Part of a small language model's weights.
Training: a variant of Muon for these matrices, 1290M tokens, 9842 steps.
MLP neurons of a small language model. Each row is named by its layer, matrix (gate and up: input weights; down: output weights) and neuron, and shows model dimensions 341-511. Each number is 500 + 25 x the weight over its row's rms, rounded and kept within 0 to 999. Numbers have three digits each. A neuron's up and down rows have the sign that makes its largest values positive.
A block is one neuron, or neurons of one layer that tend to fire together. After each block is what it responds to, as a language model described it from the Wikipedia text at the highest values.

L3.gate202:493485476462481500512496488492527460467474549515468484498517474520472520497528464487520493512504489458538517498520506493515508503531518448509515491536486501503507471484509462564484493515475439482518480494467491497499507471486536497474504496493503525477480522427484501510541487509484512503531497483499485521507492535464517546495517492531466507439491512524485499521484455538516493505504489505491520482535499448460500524498511541460501510506512488490455490483533457512520520543526503510533494485486507466499541517490
L3.up202:460526483472482476501474488514502454485455537512487529520491459495484505482543463493520511526532495488524503449495521484550479501512463458518489463503517534506495506457505492522462459520481427463519473512464504470468508480479490499457494511509503550470447526434506516501514513514471516503526501500490492523543520511504527506499517519549484486440504473505490503510503456518508495503509508502458501485507510467458523518507503522472514507529509478523478492522496428536495505489531461502515480477489498470498545553468
L3.down202:499512519475514481457464484505462467525471551503478526530473469508451515500522500494490487486547494502518464443458488498503475518470471519532512484511488556509482502470507499472459470519475474462493482533488510472508468517518488504472488501483530521507510518476514478513519519514453490505527521470518450545515517481504532500507488502496486506500498452548497521515497480508519480530511520528479480532445468471472497526514487451520524471528510481545525474530501482508476499470539457522478458436499504455505481533456
Verb stems awaiting suffixes. Word-initial verb stems, often of roles or activities, that a suffix usually completes: advis(ory), consult(ing), manag(er), correspond(ent), inform(ed).

L6.gate7:520509524537491548525459485515488473478513474501449503531482468491493528482496511468505509525518495483563526501483540510485488509500463530467472533458486500512572497503518498506478509529488494504530454479476523515485490519469480521508517486543475485463527516531492488454445501517545500468475455503513538523483527512468537517513525512521544484477503478494504508495543518462492511472540473478459524515465516528490497475486502484527511493475454485539498490507487508524485481509501496456500463540530523468519486452510
L6.up7:507430499506472508476539522446496525536481521482480455474500497538470494485463522436514525540478468482506469494518512531509536473484514549505479502494491508481459453498520491500496526490510501541524457457479487502484503481539490478485522470517505525480458498546482501492513543487510499501484523489513533526533524529490497483530486513487445499492465467519479461498549487501492497500504548528493498516539516512452489508480509438526524478458477519527511472494542530506501478533491486541530468488506496473494468480450
L6.down7:500478511509501477505496486480513497567477511551475498506530440588442504471446472473527481478518469522516494483518483541481458497515504528541515512516463495511475514482494515493542509467549470491470524532468476518477513510507497487483497458539471517482495520546515421487484560505465476527482458522509571508512465495451513498498521543462480497495497480516502497511529498503520510535514540545482509493516548513461482490491493489489490474527525554549499473513496492539541469544509483541507502524545517474497491502505
L6.gate729:474503480495500492530510519476488495484488466467497482529499518460504465445475497480515476528480481449507521483480490527479510487495490534503440515482481517523488500512493523514488584520497512451496545501515516486507483527502487514492520489512512474509529514530449515474493528478476419477487473527494518499543530505484534521470501493518519496492513486504434547482520512486491499500506520508466508501484532495529497469524500479483516454521498500506526528498487536539495497525474477548507478460508512528475450477523
L6.up729:538486500530509486509538495488526517482481485502488490556495514508465496505455484516494540502482485514504462488482500540524458484503537532491471509475454493507487467523488507497556524513538490511469513502452498507498520474496466499498467448537505518481491539523465456439524532466455473492462478502533497484506503486539507491522518471498496480524483494539490481477530517528503483514532521530506516504494516497452530480489503461524477474466467485500520475517528545525505470532490489499495503526540534515472494485476
L6.down729:473512516544526477498516524477469510495436496498490510490506509508489552508457497511499499514490497551521492503512495534526465495542515553506516483485452484516509470490484543475524502488532488507488517493483488506505499460512499502440486440488481490486468537546504467505522535487457500511470471510532497485506526485502518509512527477510494512517507479493465475505528502514515505513515547566520512504503500494489474518464499468521491495475512497503494499501504486530508533536519495503496469503515576544521523504519
L6.gate1189:462486500531474492505507486456465487506495513509469470524498492492477508469429477474528479475478498510523511491495537513468470446479523507471474488476454455499492471516504497533529522528474461540489542435509532457501488513481507449451481471539486492473522524485486499493531513496470474450479464489434493516544504502516464501467529513449456476484466516553503510492485502536498479517506492514506513527450510493479496482483468475534474464460481473492518510568526534503517483482506494505490517485511491496475502476446
L6.up1189:488500487513504466547505489547489482471495545513467519504489523473484508525503466516486472512515527524460512508491463513520484514505496529479477514477493481503510554536463487468512492466509458478481520508535499534496453481471469514489502505542452479510521466513460459516510505489501456497517511497490495483488501478491508476492534541492531533493536508509498509529518486496491518517503511492511510486525496521536476525527458453464469480484469495521457529571426527482461475474510495546499483520503503551497494508507
L6.down1189:511526513547524489498501562542512486437497505486481536508548504477507519496528490503498519520441528514464493472515473523512476485502507533520473524481461499506489489489501555505460520526529489504499503518482554469482544496505468507550440466545476532511546462535467502510509540508473497506432521485486461470517514514488520510488492502527508494511521493529461495516495493501477487501492522536484548465533498490456470549513491516484522518519442486526484474489571506542512491501490480484512509511544563512510512497491
L6.gate1242:484523518464454489523478520491505513486485486494474486508521498516478487468511462499459491525511465450520476503462494513534498495467488487517491533509470508506533532536520489521531564541504541430478514524512495487541512503500479495496473544548490474508473505502488493515502491480508459494467473483495468486507519522501499485487522516511508496500500534478462549531484502536487529498521489501515483488483467463485522512493451501509454510493499475437545510547484574517486435538465553468446495497502493505518537471503
L6.up1242:509490557504475488492469496475459509529496510535521490500490461557508542492439482503522507542463499478532510511513488532523514457509544511507477527525501477535486463450483477472480571516497469519508503496474513480473506486513477481425532482495463511477503519512529488517509499451496467471499469526558453491509494493522529495502503449470476456516494492442466488496493514472513509518532458506497490454523525492513509483503498484473484470472505507534482510529513493482518490544551534522488471471502501498504513477517
L6.down1242:515504513515525487453515470488454472507497517506506520475502489519517528494469522491562496480481474518519527474497507524491495482522508512489505503473486516516524480463472525502449525517502454488503480516463543447506548479529489447470517469505496467498489504546537501467493489512499515498499468492535508492537510476495510548507479478485476447493491498489500490494513508476530527534535486535504510494490528506514509508482492468502507478515522530555491453533513471515516494529545503516564469499524535494523525495492
Surname-final word pieces. Final word pieces of people's surnames after a first name, often in tables or lists, such as Dun|ne, Car|ville, Stolyar|ov.

L3.gate1229:491504477524492453489512518507478516479488497497493526516552495538474521504471496474496514513533500507484542456548510479485452514526542484493489487512530459501462522540496519495519537518495492520478493513510525476500454489451539482506485514522461528508519500528467496558522516478492501470501509470513476478507495482541498517487481520506488486516511526558468515557497483520514523563496484489494555465519510510501476494475521549517488438557494455508479518521470503517506441516485487495509484473476491540456470451527
L3.up1229:485487513482516470473491477481496513503501498529466523505525481490535529471481499507484539462510547518490548507503518516469527515537531485463476547521518480486533506510448476483506527495533471497475544488518492511501503536506505513473527506541503488532535529515496476519484464498447521537513467436495520521495412485499490527477520482462529537501538486519419484509498491493483523490513456505495519495536514486513459487539460506473515442484484518503494539528462520517440536470456500521542462501479505493512507519506
L3.down1229:525480497522472498489542516473472465485477531505517493469498467462478490524508547529506485520469508498508499520508492475513518489509505505528529504471482513506529464530468441509474490516526494549490470514513504512486489518507455519501486508515496484509502502519524450497492524484517478536480497539539469507537475536475477488520530494453528495512492497463501452515487484488497451490524513506507483514486474459521507491520526458508509508534484462510469498514435538540498528506489485497454478476533536492495478553507
Proper-name final pieces. The last word-piece of a multi-token proper name, mostly surnames and some places, such as Burn-ey, Conn-olly, Alb-any, Green-berg.

L8.gate803:510514489498534499475514474532455464496502482490458472528503494531480502525502492497527521510476473496534500521526488507493510515492466515507514536539513501492474531519550484498491516488510408482535533503495518508484468564524495512448544470441549545472492496491477458458485526530472491522482493495469496522446522481531529527499465486487498533546467508499500519517511541532521523465524514505516518523515510505492507512477490526516489514496491485487508509472525569506472501493500525462486478494482492495459451479492
L8.up803:481494504492494517458507450497521524514565487459502521483538477460545472507555494479550494528481452503495475549496512498500508496484536494483506502483494504489508489482468515504475476490474497516521482512511514524516527498489507491539515488506492449479488532548531487506473585552578524532559511492522499483529527442568534508465488531553488579566501481491482499512495526569506467497494483471529508476498502498466485474539473512481539478490506519471473504516497500490488517449532501493517495482486519497485490467507
L8.down803:505508519485517509496527468485532511488559498486496479526566485463504507509546511517500521522479469479507481500474496478486498520544541536512478514468525481455489500513455477541507466486522521496477489519506461483503535509517527502498520497541504457453506517504510485517489520512493536480544515497539497481523532460493480518473482511559509547577476488509470497511438516518513447515490477476500483472507487503497512522504541493508537504465504509431515497491477509494471470467500526478512516499511511475489498462535
L8.gate931:530493481466512527480499512491477530499479538494544520510473502528480462523518518497489480472488532522499502469534504487507490561530509516475536479497533475515497528513512520449481477517508533480507456510477522504537523533535550543490476487515496537500505500485497473513470507496486467496515467507497477512491446504525463492471486553477518512481515528458468540508497466493527509508467495473521499490516527509456492472521492550498489475477476489481483496541483527511492528476509502515523485558446489520521462491482
L8.up931:485528515497474518546527448537468492510488525529478497468512506489481495513523474464548440476499498534503533465490477474486525522455518502504499518496475503520547486504523511443543460514504499494546512516460500533474511537497469524509505522538486521492474490499522485564476526482480479515498484524520507519483464514485513513465483540476515484520507489486446493542521473522525484516537543470474527506530475507494488535507523478542496505543491534497502536497486493503497525493500483524507520493518540501481459496505
L8.down931:495538519441518505512525509515456490522510457493528523493527533477489528518503546466516518493502541477489529473486516517486476485469500487474478439515494521522496535479445503466493477521538490484495528536487472488533501508468514499505502503504541518503476462504506507487509492483487522532473497524510491497480482502475492487490519530500456494492519487494485489494491468496468494509480532502497506466528482520507487552489546480541529473525495516514541528481503471493486523513516484526519493476480577515486519457519
L8.gate973:524477484481547504481490527491453485530483450509495497518453486456525489491478494485496521481486479526502463512502504455509507490508497510473506515505564510506527474452462466481536483507442502526500539561462508505453522434484508496492523494521516520506497479479522513536499523476496511491497484440469500530504488497469536524465523550543545515489481489495536488503543499487469489519515487475496493524482508444489492522515499511479478471522492475474523536481464486510521480513487500513532476491466491520486524514472
L8.up973:516498477527543497519461474552477484479483521545489560480509511511468540490494495482485474466505523544518489491438507447499526535503487534520490479540489521539509471480493527489552520513517439469518532521468525503505498518514462498529534513505480516498476513487494461546460500500514468498506497520502488445492531490507495498463465535508479506545459504489501506491505486504479458502511490482493502484507467491478496514508534521480488511500478472468407471471541528505514496516556527472504495513499451520489518490500
L8.down973:517516486487515510482473481503471493473518478476474530474511506489495493502481512499492467521481495544541484482496563514526487563520481484512514462525505554539538521494454487499511530528495514565508516501473522507488511493506469504490494540508480501539490474507534503518497512468508519533502514532503511519510453456505499476496523498525483540516490461464491507484528442461465459499488515479512506486490487493486529522501481506469500489503465480519481517508518532497508532490518513509510480527503495510516513501509
L8.gate1266:477499487528489465503528540494501509502511485514495502484512503532498470526481494513483576456489483501485477502462520504469518486543488475491486506522515488471494510470498556504535470536458471528486535511517494510486535476476513518462520539537473506523427512468534549529485532511493507490452513486475482506521539498511471484489516530473500520527505472520508489509519479466488457547478526517433502498529488514508491513545489524475520525518444427466492505497493465470504518528485515472456472482496492519468547497479
L8.up1266:480500498528499500480527480508463494507513511481502486514546469510513479505513519502484499496537486534471473539491542523503520478517531494460442470473530509519500453441511485482477543525475478518497527470530520511479530527485544511489528496512528510515488533518515481561507554523465492516466511468515490491528497530534506510465489540471455521479500466515528492539508516487506512499528514530493532512499514525486477501506495486500528514514491499455477449501488521496502462535524542486502490466491484476487518499495
L8.down1266:513528476490510472540499504492506486486485481480492495524552495549490503468511527508490498559472459527519466498471510562499505491556496490504532487516551522541486550472498506524498521494503452469515492521465500480512527471472505455496510519519476536530519511525514494539488521502522476526559506509516521460500524526523495548497498512506439509574471536494477485529512504489481469548500557534523503475532529514520470537556545494488483520478504494493502497460516514461499520496525478522476446477522486498454507499475
Mid-word verb stems. Inner or final pieces of a verb stem that a suffix is about to follow, such as obsess-ed, humili-ating, interpret-ation, abandon-ed, support-ed.

L6.gate101:499499560489534532470549503538486502519484515529524541477522517485485446549509476464505495508503489504503527497498528515488494472471510491557509488535476477508474509462479520507509510481527537533502528487486505449499521514495507501505468493490487472528460472488483524521524507427511519514468509474523516506495532475481513516479456476538473493510454530518468472528484498465457481506536506493493539488513470463465512503503524486470491460519496552470520500461518518500512488502531512525461510468502510492527523456527
L6.up101:489487525509489507488461538521500500496460485515513489499491467460465485495483508498545490501517496525505516543495508483501507520501509507495529572468504519439498522514517516486518484526507503500543490478498470492522464494497487514456534420508493455516502524480555542540471499472461503483469505504476521452485495530498512556490489510522515467518478504516478483453516513531505473461528505482490542508481466494490519491505515479447459485508522546439546496496491494504487521465496479546506508492490508522433461538497
L6.down101:533497469529503477476480529519493499503544527493504489528494466496464433483470493527528529498500521492508481515516552488507473502492541517489547575499543467444547492491504492491495478458489487470478493473511519478519514482517516547519566470535458490458501487527541495486510518538496481480493534480484498484477498494543512496491536499471503451516487457473437482478530473506503497506493497482503518518483498503520449493478509496496470486486520511475525455458465473541513468480480492505491520513511534505519500474506
L6.gate187:494546500496535487488512494492458497529496449502503463501510518489540491472472498508506452535471538496519482520499467513487471572489490471470513496524496485493482478486498498506566517518467511512524506538476474523472514488528507510514523500547520534487488508431501472492457520510516527487481502501499523500510547501481506511508492520495507480490491507491493507510537507474522462478526484522541515490511472482513490496509505457467506510499511481464501499520492494467467517514498498502500504449488483487472519503511
L6.up187:525522450476519468505497526549508535484542494534492511486515453500470477462504473521535489541528511499442479483473474509469503502483493500553526514477484552505499499525491482472506500525481460502502493462488467513507518520504488540515546534523488485472493528506516487502505546526496506545443466484533492492465528478513509506489504507489497512469448485491523451514510500479519489468496571462496521517502491468487521487514510474480505477518528487525468482517501484516499512491508459499541473483440495502530552487472
L6.down187:515572483484512460492495517536524466524520500507491502514559493509459523507515485505479495527498484489489459512496500494527460487507528500537515486458460478491537548495457489488478481549523454517504491497468492485470475488493470488518533456521465531535510438526511478522459514543532483512488469487515481509527462511498485488498513501508490474464470510504525500492486496453452475475481511455487524491491497561483527525498541455503493468503520502565474520529515476506478494511478461494543501469491539456523506486484
L6.gate331:495543478539500510477515504558493492538510453512530519502535503470480439520452492481526498474469505509510519507510491512508469497518483526513490527479526471536485514514517551500543482522487509509492532532519496512504483523507462489525441529511508468506485506503503449532493513512472504515484485491506469530514551525512483517476489521541533490499458406469481484515500505488520473469485534499531586510483479472491512480546491504525459474512508507474488526525479524514492515528506466548489516496486472544497485469546
L6.up331:532514510514488513509500474537433508490473499537496539513445465467506527506471494498499464508451451545467548484489519484507485500478516495454518487528499503515479436463491474477521513500472470458523526506506481482496479525512521547520534555511482496499528456485513484529510529538502487566452471470535481508487578483520481533481468496489546479538470492500455526499515500487496488495556572486529525537490477484507497485509510509498472524471466494498456462515472491493474546464525509532496524498499521528472444496506
L6.down331:506521485518500484454509486526451518491463493543530506517487508511512478492504503477493519516489469515471493468446497480521477499497515494443523527507535544504501515493481461441507495455534495502558498533501463482510474547525524501506490498538472479534502466526536460503466549504516477538511497529485495515501524520506485488469459502509514449480489487470453517491519454467471454528521537494474514483509529512487473500473507511482479482485540459485471462476461503507487512516507562538498510516496506485507474503509
L6.gate1243:504506447503515498457506509500472542537471457497496505520474503540502482503481526489531472476539509460480501538492514454477503511521424473514467510518498450490481511438506548503504450521494494495469493440473494509520507470476488487533463475503487520475493516482495461541539515491552518530464481554493478502459499539462511521482530518507500497531461505520526502538486522475486485509527511514447529515541492477460522486490493509510459485556477485467503452493483491508481497472511462523477555474479477488515491485485
L6.up1243:512498520510502509481472499500443506453494453505495501519459516513473444513511492476524490525462491478477506510486531473503478490522455522491523530475507423521485477493527548494531476485509506481511495501507499444522468521522520505523502451538441478490489494484499558468524479522479466482497477513496476525456493505474498507476531535511499477524481531468507541488570477522494482557530501488474524502481519547536536512512472462519472460522477530485496457474487492468478510526482517465484495511494526497474483482441
L6.down1243:514466487510474490506514491466476492465510502500529479501481492501486482468514446471552491479521525483473502550486509510499506508471507444512510474459491501517481467510501516522503445490503466489545549491505504467496519495526520489478443480520481497534492510514511570517487495521515506504496469532508451504481517497472502512477492501498467537521501477493487507465470465526465486548508528468506522509458493472482486545538532489463502462526517515502493436502470483487470505592499500542521518499487538526527539463525
Abstract noun endings. Final word pieces completing abstract nouns, mostly for attitudes, emotions or qualities, such as suspic-ion, att-itude, hat-red, tough-ness, accur-acy.

L8.gate250:524471516481508528554447452497510525482513514482473469514504474470521478487480499503482505502506509488501521535523498488510499487544509522490494532514543521521512486479477486510534506507507530507501489496455494508483498464508509526504517510477511517507493486506471495510447506497514483453506466505496510474498504539476520445505506516553568534525529484508493497509503460494529546500534504524532511460478497498473541494519512552469529505490472466502507537470493532486479485493466505547448447536521509514491465449481
L8.up250:556508499526487529498457482494545521484518497495493500464520493507461527479436471445459516516496468511495479520469536483498498472481524518498505513529537496512517495494543508518485488512528496525485496503489480502495492474515505529441538573464518479512464535487512476509484466480505462468523504496518532444481489496473488483492537492528509486527513552468524506512498487495532525452519487511501478495500488512506497513533538511473480548503461496544533505498525531469479524524454487529491479470485555478515476470490
L8.down250:518514517520483537537474489480513545497473485536504504515561486493515494526478479501505478494504481494503493531535527512498486489503541505519539536544508549490504504497498471492490490482556490488513444505486489520490488546514517535454484529450526492515559499485500509527468504501525505473523474498507536495540479533438532487489485528543542522542563452474490439484536499521510528475475493533476503453445515524496489528481518491500496462482499522529496471484507506492466512497493522512501503464526524509523490456498
L8.gate356:503498512478504543493456503470517510455476532475475489510470505546492523485481498441508487521499520519511498496512475503478467516470505505498521475493512502485499496540485495541480516531512512474477487520455490492499462518543459509510539538504480490532508506478496434528526530517504503491476497526492470551528491487505478473476509530511499539535482505501519577514517525531498534463494474482477511499524501531510517525472526493478498480532501522458523489489491489486488511543488486523473484526504505505524486472517
L8.up356:512507494501453507445514520482504505496488482497514509487512463508498463470500527499514483500498472471502486499519524470558510480512454529504529486499498529489489475471526488463520557515520510523510482512481524486511509508515506483473526495540491485489552529485526498484484559528553449513519511524516477510512535494500490504484492494466462470574481483511515512522453435501493506463494464504483519447473498488464448488518460486454482443495514514498537485491506510535544454475531528489510487539520483498506507488512
L8.down356:499527503512483510505514521479465532465505501480502501504536480534495471439493497487478535517505491479490471483510509497500487493496523513526536459502485538533523505450486519506475523503536508535497506485457527528502480516574468509506524489542468491474518511451486479507497543522508500474485495531536480509536502508514463519504476528504463495510489507513501511459484498537466515524502473531494480470441501509492486498497491487484496496492545516490500481538515513526518483490505480489510455504553539510512466504486
L8.gate511:507471539551503488542492473495490534496477556498521507490521481530455530491487503503474465489513487492469498522497472508516501459495501523518515504510528507520491509492519469510490535444516452443476461524508521553521509502511486452493523509532479503497496523527440451522506513504524460493511473486497521447432541499498464483497520496485496513510508544472476519514483480509561506490514488496528507453518545502486494474549502453453545483488478495478467532505504518456505491517477511517466452459505504499490500507486
L8.up511:538459531485492521473460524486505512491473530509490531462517487505498515513502484472475478481513523446520515533496506462516494494488468522496504532484523474468475516548511513533522542490463529506464481492495496506479498468513540470477505540539494469515499449482495472527496500492528459445513565472451496511464522503509485481481491523470549490517453493505524533526496464485494505517512522479488497474540508515520466454525523499508513502477511445444444520511488472489502527459463512519475479495511502481461519492455
L8.down511:508472542496494482514486464525469494471450543500465527498520506540461494510447465491507471477476486458491451533489485476498484506487476531503519506452519524546494531503484500514469566477529475485474486489504513510490473488514477483469536524479496519483528528506456484507450526520524448447486498512513483476462477463457495505488533525457504498492527484504523513529514472514546519497518513526508477461501511498504509461511513531490533478502465488499489483521529468453491504502485505515484458472487528471472485563490
L8.gate700:488495572474480507526436483547493481479474500470478499456532500488474489518517575529518459491531504507477512528504498508504515491501504500479525491492518496537522517497467526496518496506460481524453479490505505518470511519511467498531509496506490509524507539525513521489518564500505534482513507510461454516484515531485470500511497533509535561479476420485486525485482529469560517537517457466511533456462530520535514557495513507489495487459512509456505499433485482529485515456490528554496526489457521526483506534472
L8.up700:515504482536520466534474475521535500517431525480468501481483472480521533505489520510464482483479517474495510473511465504531498514496444501490494505505505440529514536483515500479465572494461493532520532472525513469488475514485506494514535482517491505519514525507463494509509479477517512518486490491457482485473503526477529514532498510487485531486558435523476552476519527494559521465508524479490555466544514511519513458491512520539576469486525478492478503486479457506478530505483560525498492504495522541523511508457
L8.down700:497488508519512426496525479514490509498461519468461509501524527491474493514488517490492494512491482466531469512463459547499489496482478515500494519477498460530497562541515496441501487547513521528484486491459499487516445500496503472464531524569525484513520563530472520497502525486516507501467463497495480448522489484477454524494532486486484517513515490483523519519468471509496489454477477507481496510533583507498486474519543476496476517488469429537494492477430535509509543535507524505468509492480504551485507543499
Surname-completing word pieces. Final word pieces that complete multi-token proper names, mostly surnames in prose or tables, such as New-ton, Gib-son, Green-berg.